config.toml
num_hidden_layers = 13
hidden_size = 384
num_attention_heads = 6
num_key_value_heads = 2
head_dim = 64
intermediate_size = 1024
vocab_size = 6865
hidden_act = "swiglu"
norm = "rmsnorm"
norm_place = "pre"
norm_eps = 1e-05
positions = "rope"
rope_theta = 10000.0
rope_fraction = 1.0
qk_norm = false
attn_scale = 0.125
bias = "none"
tie_word_embeddings = false
parallel_block = false
init = "uniform"
init_std_qkv = 0.0311
init_std_o = 0.0
init_std_up = 0.0311
init_std_down = 0.0
optimizer = "cautious_adamw"
learning_rate = 0.000998
beta1 = 0.9
beta2 = 0.95
weight_decay = 0.24
lr_head = 0.00813
max_grad_norm = 0.5
warmup_steps = 331
schedule = "wsd"
decay_fraction = 0.74
decay_shape = "linear"
final_lr_fraction = 0.0
batch_tokens = 65536
max_seq_len = 512
doc_mask = true
train_tokens = 462600000
max_steps = 7059
dataset = "wikipedia_en"
MLP neurons of a small language model. Each row is named by its layer, matrix (down: output weights) and neuron, and shows model dimensions 48-143. Each number is 500 + 50 x the weight over its row's rms, rounded and kept within 0 to 999. Numbers have three digits each. A neuron's up and down rows have the sign that makes its largest values positive.
Before each neuron's rows, "raises" lists the tokens whose logits its output raises most directly, leaving later layers aside.

raises: " they", " well", " described", "ever", " it"
L8.down569:477517480550564466445430487475520570554536475449482451492543486476560429601506447420530481544565501520503523527480451529536525540576542449590498508585510422496453603525487388489475522577536530533541424445558449487448484478462458613567552468583568464493482474500477538551448427364475520446

raises: "undred", "ope", "ost", "our", "istory"
L4.down425:487490493471541560534506419401497483452532493544554389525487435496510579541488507428500451459514523531494528583536458484583424523595507455451474443475490463403481492449487508525403467543525535431437561552492396548543524461449587491470531527543508392471483468457504522492414503508592479499

raises: "inity", "ince", "ime", "ided", "ight:"
L3.down211:452476522587420568507475550523491482555491531491520513482480447537512447534457462522528564543528456555454519449506564518537440418499541472434530513433506458398473513576487430535581539425426555496465421517489490519473511423627449479475482454455533436516432406462443477459490496513527504459

raises: "7", "9", "8", "6", "7:"
L6.down133:433523548518633475475493533470467514494475506565488477542446494497507502536410343504486467504540505622478581555527467472423476541548386568517491491506450571468566502532475523431566497470512593520472595417496508485554442481496499486622487533421500489571556574516515514522532397467621393556

raises: "fl", "st", "f", "m", "stit"
L10.down149:510497455528582495468604493559515530468464497482556492488531456511517602607423464509448495559487498455524464468514439482421478553533571532590470471484493476451505472447508488596385518473571379428440521440480543478602510478520520458560540528504454620507562535540561636561430507506557414565

raises: " its", " their", " the", " what", " his"
L10.down496:537438473530528467515576489511556507550492442478550548485438497445576438479439521505447549579523523569528551580448409492508468604512507436452539520461470471439506492532390561485541385532512511615536593490432463484554530490528524599568433437551452458472486502530577498484434503583542427477

raises: "9,", "8,", "6,", "9", "8"
L4.down51:456463521495606453535509505440519492548489524549514517484390497510493519601394423519503444514487530582510502507514412516450490567491368546521479458536478486496531538583499524494507472506495524510557485453531490484465467596564492472620520484491556486539545538487474541468481332534567421527

raises: "ices", "s\"", "iers", "ect", "iced"
L7.down871:552592417396568548496542463571464521457453566472482504426511450419573583595532447454476572514415573449477502505491544477569524492512418532488579455534511490516495471478496478533534507484516519537580541556489438413547463495569398484560476537559436567429556535514428455502479426568489505406

raises: "=", "M", "-", "S", "D"
L3.down695:505478598461442563485505519372514508484506519552507494516492488504475530418439423582453527467398506545534477503449473490441541474539503533530490523548508474452461501465456485508547451495470491561485524445466484508506478494525530468520500505570497523521541531450495526565550475540537500510

raises: "ner", "man", "worth", "ford", "man,"
L10.down1012:489455503523554553498496490426518528519458448477498531455512455568486537514550477466445461493554503489548496590568568402471445507445526487515561511477483486480409432487477511602444475513526518510456446510529565502518444458529488536580579602579524490448506458523453612522462530493481456534

raises: "aries", "ary", "ar", "less", "ory"
L4.down591:443482423533413525547454443482481494394561440461495452465508439534529527504441542471576510488490453490529525474511513511495527538490497602564605474535551490437536565490491614420462557486588528462461561569481629516473466522604506546574515465487488536474475455555542512506423521365510501558

raises: "on.", "on,", "on", "ons", "ograph"
L4.down589:558486556538457441533386469465590584460544615567560529581541501498490572559479529542493490427567552533532464538490345414471507511537502435593427514485485506540506518557463422510540505483487471507462516472522434433511535452454392525480462514504565451574577386454498446481558614483457506494

raises: "ood", "unt", "ue", "ended", "ast"
L6.down644:535506438489476567472467505482468465545595499495608574502541483424557543554570479492543446514465559516476471524486507531576535455507432481503424461554506441444473452514468409590504521473484540482447441434466508506484524527515538446521511547501501492486558618470551460551551422507493518470

raises: "ple", "pl", "press", "rant", "ply"
L3.down820:469597511549548427539536465468522419465522539546507442518546477532558478503549523534552458516454446527438501439495486510463507517498561529515499471577515470485544531434471517564572535448577509418439429571458539556542509400500468497579459427603489588493458451594479511468453450411491511488

raises: "atter", "ares", "ared", "arp", "are"
L4.down828:469519586511445571526517388556483495472412456644418575421503553474535466516507500487488582535557516419469582460488459546635524588567461413499488474560463450466590442397521517558479537518471551477537463451484510561513432450514539436512523549448479398455504457591540465460472417524559494485

raises: "ight", "o", "ower", "ood", "ow"
L3.down950:556462513455467524479477478504515435471553542456524458464507471447569530624495482535529442519572541505510483433476538447541508553512514519504462546551528426396453540472509446575485472487549506496507448438537530510446573460559490523514471532420514480495559575564553526523553352518513496473

raises: "se", "z", "is", "x", "z,"
L3.down196:475499586544476528494541432515506489453410528389455592574461455457518498525634481566514496512531437414486513521471461499484495572421512548567487522549584474522476520500532649519455532500473548497492535460575498523454487510418529424502454539528535478523543470482452433496483536570516522541

raises: "eth", "erman", "es", "ers", "er's"
L10.down119:495439476479534467457459517465468455501531526506477555507520509560534508442428569484575591585477628549520484506481507468472594582418501555529555527538551501586531462476483525504420515451510485578570503573402485457500482536548510557525533356518522469477522495517454618517417478509517535478

raises: "=", "S", "-", "M", "O"
L4.down5:491474594492441553478483560400470498476508508553502510528462480488443493449500434543471511465406490476522447468455549508412519448506551524552516549525489462472477476457509506498559452488496489532512530451466486509503501431544512478545436487570478524535507537428440471562616497505544511508

raises: "ano", "an", "ón", "ks", "ana"
L10.down752:462524478480518327488436544509477580432494448459499443479496518490486490491525516483495471417519517584553513442427503456452441396451538518467498489501482513496501509531577448535545537538483525518475494494545417441463517436465479540546568447522478498418497524483568525496495476493525516473

raises: "cean", "der", "’", "ption", "ste"
L4.down47:492519544460554418590495482463447540503526417468444487362499517447444529525529547543509502510464443471550488521531448532484517627493459552444464472516526564357508508589532488502424575420505495455520544474578535516522520459457525489436458503543493431530537521532513454456434443490429461488

raises: "z", "z,", "ze", "nam", "vil"
L10.down664:471393550535552521502449439458627457476567460584584526556540406470517510478569470439527474483514520509478511502524478449488506470517525570471513502511486603531493514558557553539557507490566552518533519458507525478507532518485578422518420636557504435414580585467535519520504552407631457530

raises: "ife", "iver", "iving", "ively", "ibr"
L6.down595:497437521394557486541458480464574489565576466413601548513531575549409593543483547523552568442468506510515494438518567518473497473564500601543527474515498452467504408438563491421432400456540485455506487546441515441503465552530520546480450467511434478475445498429506483458575510508548442550

raises: "idence", "umbent", "igned", "ident", "ens"
L4.down810:538456484460483477468569534484519462526568482474467507485455425544463492494468394486558505516529515435520503465429432494563312437586477575504385497485461538346504548488466418566498458444523475518486543556458484572363482464481517560597474488509450454437509450515503468504530515478549407480

raises: " she", " they", " it", " there", " he"
L8.down523:634477517506564579455569460518496498455589458492499434455491484501518496566405445486468546487446479522527532515476423503539534478529593406520391582480517523506441483518401491502452506496486511540533475522473403447547532444507443563423506522582572578475504564485406539519508513506545479505

raises: "im", "i", "ime", "t", "ice"
L10.down174:515482471500548501520493440583470557440530581517434469443462493541566411514468541490477420568486398433496461424429406515517439619577557468565425586545439549475443478410521479552429429480475439399468529481523522526588466442378532518527459507558486445550539587415500479455513467492527444497

raises: "er.", "er,", "ers", "ass", "ature"
L8.down166:513552459596533486550442468575554474524496518345480480417497398502559568516497510454515524371498530497515431475459470565408513500537534487402496549623570521455476397530529570441508478478449509529412439509472413512506488426443513515499408417506488456441525575547440476450529571525416577518